Weights of a small transformer language model: rotary positions, 3953 steps.
MLP neurons of a small language model. Each row is named by its layer, matrix (gate and up: input weights) and neuron, and shows model dimensions 192-447. Each number is 128 + 24 x the weight over its row's rms, rounded and kept within 0 to 255. Numbers have three digits each. A neuron's up and down rows have the sign that makes its largest values positive.
Before each neuron's rows, "fires on" lists the tokens most often at its 100 highest values on Wikipedia text that the model never trained on. A number after a token or word is its count.

fires on: " was" 17, " is" 15, "s" 7, " Mad" 6, " Mar" 4, " Mexico" 4
L4.gate1220:105145172146142149120134136120154138115089130141092147153116142086137116180097148169111144109136103130120171137152115145150103101128154131154131144149105117129105161142094147108187161125142105133135158130147120138082140079136117101103109165159139168152089093107136122130110118144125177080135120112124124128094104177184154139151129121129091120163102147138164127152107094102126164143136148135133120133102118148125112114135083099113118099105160092153129131165126151152157119146135107132156114140105128128098137103112141149125111121107140126138153154151136103089133132125149137123137122116137166102099142138147135126110097116148182101133134090183123108145119120163069141086139109125116078114088131183093115140153150140082153135146150163133154123145100139169120135090137117
L4.up1220:146149086128115103184141129163133150143129115119143140149141118120122118115076158168172145132143155111125151129132129115178138132139109081116149105119196137112175139103143137122162128142157104067125096145145122130138127070174107143151117103097134161135127124164108115127129168092158110124153095106128075106080155148144134111133122163166151065067108158072097183113118129117167140138120074132155102130146111126118125111145133124115128163131125084122152137141183173105138136102111102139134155131097107126101112106062148120149118109084113118102165124119150173115116165119140139102165082166133091133129106126145098105102132140129106146150141100137134150149149133107134160124142109144097118125159168121150138091106123126140105144156119147167115193059078141144119141132152154

fires on: " |" 40, "-" 26, " by" 6, " and" 5
L4.gate611:126132153126092127072149108134132105124110115149167157091123132115132123155139097150158082137144127115176135072104156136134118120114127137153119126140150062112105134086104155095130099147110129133126123114149110136125105181123137112127138130124121108111158143141112088153165140143108127140105106076122145098138115152166118137163142149120135098128118147143096164107149166102136126164179136118127124120133150179107132153109093189142122142115108157143099161103139109116118142111179125110146122120149167097146148130116118101103091105130129166121116145189109104112123144106103116135136130134119163154148151071175168110161122156116148090089120170106132112157121117114111166116075118103138146121121074148155089169110134099154118129158153130152144105157110102124174126150148116
L4.up611:089137163158097164128147150116133119133137126145169117129104134137124092133126130140129089154105103118164101148156147119133125108126090131153106109151108091140119091106117115113167156139124106101143109125164096109148078145125154145123139158115122091123149125159106154121161169118107138180119119139085162086096144147137146139096130130097093091149150124129130133097154145116117138149138153139135110113103160142134133092150137166159148109143125181134123122095137140111163132075144164110151126112114141100089137141138140088118150123122111146132103130133158096119143121102121121125160123163151154120142165108166108162143090128153173121109128131102121124142076107133142165137164117130119176090149100180115144139124136069144123150165140131155146111120097146134141097100121119

fires on: " the" 37, " |" 37, ":" 9, " –" 4
L4.gate495:116108132137116139133142090123130167098106107146186166150128076161087146179105124126129161102137111166129138146125127104078129095172105158189157140138115115124118164164080153072141148127154163156131184062155153096141116141144100130116139168141150103147150162138126112141116125137167157145156071109101099093121104128098150134083097138129115126122138135146109171105183155089103146118113170173118141092113104137182119108144093150129130135097179161133154183104143134111138133142171137115115128119159079146117105132134127137181116172131144150106088116128133122118104110106146132133183148179108111151158161142155113138170128149151092140128100138157152126103118128082170104133114124136137137127119093163125096095110121109137138152139115113111138096118115120136131101108091166
L4.up495:108173119103098150163134119164185133141097138148110092075121119117077097147117069158119140106136138107127095145135149123153129121115121159145087114142126104152112138154114143113135110132114130132154113126118107131111098136132111121110166159194067118175157084138138107119095068148121127144139125141121126100126125121143108083086130128143084144131130125166088129162123103141133133134128118183111108111148151112110113146154097108100107128121102135120069155092120075098126088126157100129153105101139147121120104114140099146116100100102123091133142162113132125144169167121087081145099165109076149139153128094102128098159154104120144111094097136163136125150101091137079130094089117131129089113167145153134132131087111110097135108128147132158128134151165096134153147126139158

fires on: " and" 72, "-" 7, " |" 7, "," 7
L4.gate1365:107133136125134170164190156079085109147101154104100102141129135070138142151157171098176139131107131130139182112131118111070136131125112108131110142130118163160144155175105131108175122128095145120107123133160110140075134132155136115145113126130113117146128088145116100150102118150098109151108168123097136092103088121124124136108117107086123099153129174145118130139134133154145145114134122210118097134130128140175132136136123146152102155122142099104147057109133144136135124141157092124120104099174143131096176135129111180086121109128107091079125107129129122100157106115148123165157117163095111130150149112106155112135170103129140117096160143108144143163121131111106156107127096130113146114099122088150154138126130132159122144107149169148142135126099101127127129097116139
L4.up1365:144126143121116161130128107100114095159127142132126144148108113151149113106131160102114134086123122125148127134126103127136127126134159103132133075111076156131124128088112130122135111113105159158135091137109139115119137078102173121124153126163148141142119106143146134133197146124094136139137135120148113151128112160164116131110118146063095167112143114179129087139122154119127144095136169108163095133138110145122120112126114183164145150083122119139160110124124095094128112121114141090129106159135095103145114141127165187120114049146102141176138165153157140106116154192138153124133111094135083116145096137088159126123080136150133137128168168175131141139088134175120065126129106088105118106135123140112143126109141132107070158135091172121152127133099167159141108114123118

fires on: " h" 19, " [" 18, " (" 14, " d" 11, " " 7, " on" 5
L4.gate1031:156160130161124166095151109126159111139091144144138195162137140160139159126132116132183147104102137090133123144126119144129127098117124124138087141128166156080143139139133130096145102153098146123121126091096084101140154115144089132127132097104102116112093144129103146137148145118132146139125146110157122135115128079104097096107067130147123117178149124118119103102136117147152130161103123150125109139083142117147142126123122119152149106131140101135132150115148135159102150128150124151106165118152135129139088130141084115114109130106118126136125142104124111121094122131142105157106142081144158095122093107115156120103134174146091127135102149096117159103151158088123106134144092136129156146119107083116124175128120135141159123117091148105087097137122128091107130127120082
L4.up1031:135142154118150138154124183133124091095125139163070140122133099123102116153126103133118120141169074102101133141143127148149146114077061060123125126146107128142132134158138076140172141119120157134122171137124119185112127109114087105148148131160134107106145139140103129141152158128069135161119119160141120135131122141104161106090153067127150107127130088127142139115124152127120112133155159123144130152125125086165097125121143113136154158130138137100105091180148166125117151140141124141111136102145104086086073133113117109108127154106111123107153123127137124134160079105099164092150102103141129138172087117115080132160141093108154133137112165128122145122118126088112123145145151088142097127172122116127125159093104096125207119124087114204135116128103141145121126132151143

fires on: " the" 52, " |" 15, "The" 6, " new" 4, ":" 4
L4.gate683:071149137145107145140137150129130065130100099149134135131139125124102109146144151146141151138125139093142116134100127176084147166129084137179136137168115132116121192130066133084157115153140148173129136100140156123167134116196167141130139239181123114135168166090142138144113101102128159164147101117107146091128121108110140108064090159143103120168139136152131147156136157122144140189130107139138166116146088078141158152149098104142127108112146166114111150152178123108130166153096138152139173138125193117097099168124131110109144118158143118084105150119137082168125108095109145151107125147085135112161118133149130130121165102146129160123088117151122083133103168161118126116120143106109131117134104172159103138117114089148129141108110151135129124142118107095108119129141118
L4.up683:132113121151090164152173140129096113107088098126135111120115121113122113172106128098162135138135141108134097119116140149108138111134138151133091143094122135093160163116145093098099123099139097162150127117187148127185138142175135119103138147166123100136105150121159143118082154064101130128143107135149099136099083109143141093115113192154155141099178125151127118127118153154095104144136103115119125092124093121173122132150110119121152138106099149138130160123148124116095127199120140132144134145118153118143151118113129128119102134147125129125105162155113136128126120103112122197119161121119155164111141109127112100110171121109112154095094090170104105102135152140160092124120114115100138100154158148199093155112060120139123113165129146114138154137085103127130146163158152

fires on: " |" 46, " the" 7, " prot" 4
L4.gate1400:144116135156096149107165115118088110162102143125150149130119119111098157121117132099109131128121108126146171116147138123141134136102145149120100122136117102106133118099062073085112136135137130097126114144141144115135113146127134072122154168135132143121117151160151129138176112091135092126140118165124127124156147111061121103109101151108139106177124126105113092184119121129090105126124154081161104107124095123134122129105120149133140135102146117118144098123087110108102085151124137178095177109125091114081136169077089152154130162127123167074136133091103126130159114158147099139158126122122178102152131122129148143128161138100121178114158120136136186109138141164102146139129133089136114119125155111150105148121100105130131115137111163100105158133144133119072127137115151
L4.up1400:089146144117140123113107114160096124137090088106130149104115133134147128124162121112164126121113119124049071133124152113115121105135129135140116096141133132122115128107089137140143115134158121157151141154121121114131100142171127149134138114167126129136140166119144139145175165135100144123125141166099098081110094146116117122075170131128149115078152132146149146113118111109123103142105156119134135165140123161170134133120151116161135151104091102117117122143185155166160127126146145133145125103107141179087108143182146142106121147127167152162135108166093123117101096083133134154129146129083150138111143142148083111129114125117102164114121074166127097098156133094147139149146135116139128153112163175128119117148125155184163117135150125128158139108127132149119124136131153

fires on: " for" 38, " d" 11, " to" 8, " v" 7, " on" 6, " Red" 4
L4.gate438:138120136096073153119128096132131148127099146119146178124148102122118151106109130138150127147153142119159143122129137137109135083142144105120115145116104113123109077145101116140148141105104148160144134117096086140125102133117109180198137119088089144139139102121142103125154121131140144128128114140118141124122124125108114121126188107118127112125143105112120135147125094112136120085116151080148167119148125132163156135156146130149116135148169080148084163134116088113121101179174136141103138122157158146145133102150106148108163086112133154144151144098124097121133123099107114159086199149136182114133132150130148173165157133100155153133141125136111126129133156091159084181134187136133124141103178136086134119124116145147125131097116101142075109158138085147115079109126071
L4.up438:121167111150161169133111121123133091116139111118089134087106098135102132156121099117090119118095125105125134112156076160130113102109143117148114107141131134102145093144115151110112111118083111104127106123122112152141108141119106158142115130159167128152114112121108107092124102113142132121151110157176139119123116119127120117093158151107135137103145126086098169104103142113158124179145123113109160132141105143117134129105097175169092153063100111149145115151159159163094112093128099071092123121126150123112111145137164134086111166129105124164140095119106136115113095131167109103077112122140176113144090105125130085127110148167146131090140081159103152161130126116080125108109094112153120163119137093109105155093155131109113120138111100120134141163123117138137129149127181

fires on: "," 49, "\"" 36, ")" 9
L4.gate7:065146107154118159150161189119119147139129106112115135130150119146136145187116140120096145121122119135132125156131149131151156079126148096080051080124131123102121128143133146110151099133118131097096146102175108153167143134127113186104115164133145150166156106099154097167146073108178102125139147159098169160120161140165132157139085093139105160073119120147123120103137145106127165115118143138137108127127132152161134133129109068092141128112116119126143091117124148144122112102095150147118156154148093105095115111138093151155054115160147136145160115107109143126113152116102109141135137124108159168164077113129122117091125101132153129108112094126122180147122121095134133134120113102117142140118063143165127104136119081129134194149134079117143117149101158108108127120167112
L4.up7:140124160100101166118122121157135159140139168102168117136126141140153141139116136146122190139109138159152125120116157105135159148065175118129147134097166124165142113113140138104167096163092119124103119127134078136161146149150099097121118155111117153147135100107151121162138111172105098162145099109084100137155123138136149145117104110082108104082131117119118141119130094114171179118170135137144152160142098086131109133101096133139138141139154129130179090163116123176166138162123168135125131099137126145085109124169096148086136141145166159102179130147142127098105097143114127129113120094147133136115118124100135147102133161135140139136139126134103152133137146095172098185138164112094159085110139156125111082118137133165110129130130118118094141117143132099119124144092120

fires on: " |" 40, ";" 33, " and" 9, "," 6, " to" 5
L4.gate639:167117127096099128120114082153151129129156137135116148150157146137120135151097136066113139128186103103138129134118143138106142107094128123117155134128141154153137146123113117125081177159128091119131156163104145133087149117119117132128188192113154134176129132110128119170099135108117133107153147170150169148114092176148127142170137117141123137128129132154090139121114099108127145113107109129177142084111127086101104147113167146147099134092149145144156137110140106102104131163095165115141134137163129092103123127148122122139136110115109148124117105126169124112098105155113103175098115146126122126158151137161124117096143108150111148101098122117135109160141141166098103158139112128140100134136117155127127165169133115150160130128143116135129097155148129129124140101154118
L4.up639:119108107098088144116186154123115115146137081150148182134169179121098151133154143129082100104197143116132113142114140097121107108122150164106108135126180123137120128132126171116121168114133131116138114158110132134131143110131079129089128150159164148171146122148158119149171165082120084155118119130150143098104091184128131112155153141074109180071168147157134123112119142154133152117136109144158160119100161087102170122109154137107123125135129142130155078100102157128083158090134104108135160124121149064107122138117098110117142139133098102161129125136155134146094092113165138142138114191187124137149130113078112091102148100165171093128144114121128143134070149125172141142142153149119161160071114163081134104139136134085184148144190118147133055134160147114126139104144126

fires on: " |" 26, "-" 21, ":" 12, ";" 9
L4.gate99:133119188126109161155174126127131087122180125131127108097138112137163095121137102108186110115110104151130134094095134127118114078099127111117090107129138145079080106152106137117111119140134155110160175140182121129124072162157145091178137140105103100154130131135151113179094099104080121124164130144109157135126090136114138154095169136121163145157109160123113157091121146147142145147144177151162163077142151168108107126169139171134138168116129167106148139098161149107139147164169138124168132098155159092108149130151116138138112132111139164146108149135164102118122150083102121145145133138110159159129122089190152130182113101132147083134086165083085105119128121093125143140155099119152105140119104128139092170148145134138170147139111127167132098158113089077149102115152096
L4.up99:143135132095099134133119105125128104182123093143110144112126128133127097140148107125126129159160107112082120105089136108113129110167109160163122131172131125144164121100100121116144157136112122154141124159115161136139105110165166136133115153169143079139117119100169112117182152156154093163126114129124141105134178128140136119132117117085097140136104138143091103181127179095091154111105114150093109111092083163113151122114101169099129118115121125145115179132115153093142123078112167133162115091072153141135163149088128110150135126132086134169131120163143137150123150084161147136120122134131139121123090133175141131143102122124181092088134094145149141147091150144131178139120113145133161101127125140125168113074118113104095092129123144137170108131093142130101111119066116

fires on: " of" 35, " —;" 23, "\"" 9, "3" 7, " |" 7, ";" 5
L4.gate521:119125140117093179139156128134096129142136189121164181120134177146113155136156136116144163132094086127135114155099144149172126116136109121153120158107146105148127131125100121149090146100097159112109175160116112116154108182152100169184113153121153130085109129150132120134113096119138144117113094132139195126155131113154143114110161137127131122096143147170126157132158142125156113129111166143183179080151171091098152179145168135188107134126131151123119102148172134146164155135131127169111131102093135132107124126136113166111136122125139157155143143155173136185102112101123122127105124143137103096109129099150155128136160127118127116127099097104109082178118127139113127131114132096125169113117081122129096087103113135138107107145149133105111145129169146115136126145155154
L4.up521:117108171113092135135158138124143140201158115112160081101114125156114124136159124140154170109119128106125125129148128127180109176182109117120122148131154164090110128087119142099090115119120126140126147123065124179162135123127175116142159116139160128161082145126106140134073101113123134170136165132139154111132191130155183121069126101084064121128110121137149112168082117194117127147140115135162155129137149129110134152134136115138086090116097122153118099157124148193108115122132095147132158119077141140133138150127113139155143173122142159144125115110113157117136168065113113116147134112104103115152121104150120155090100100129146117094104141147092134160109152124160134141103165145173137118060200126135151133131159146139098096109152092110115172149159109151131148120157098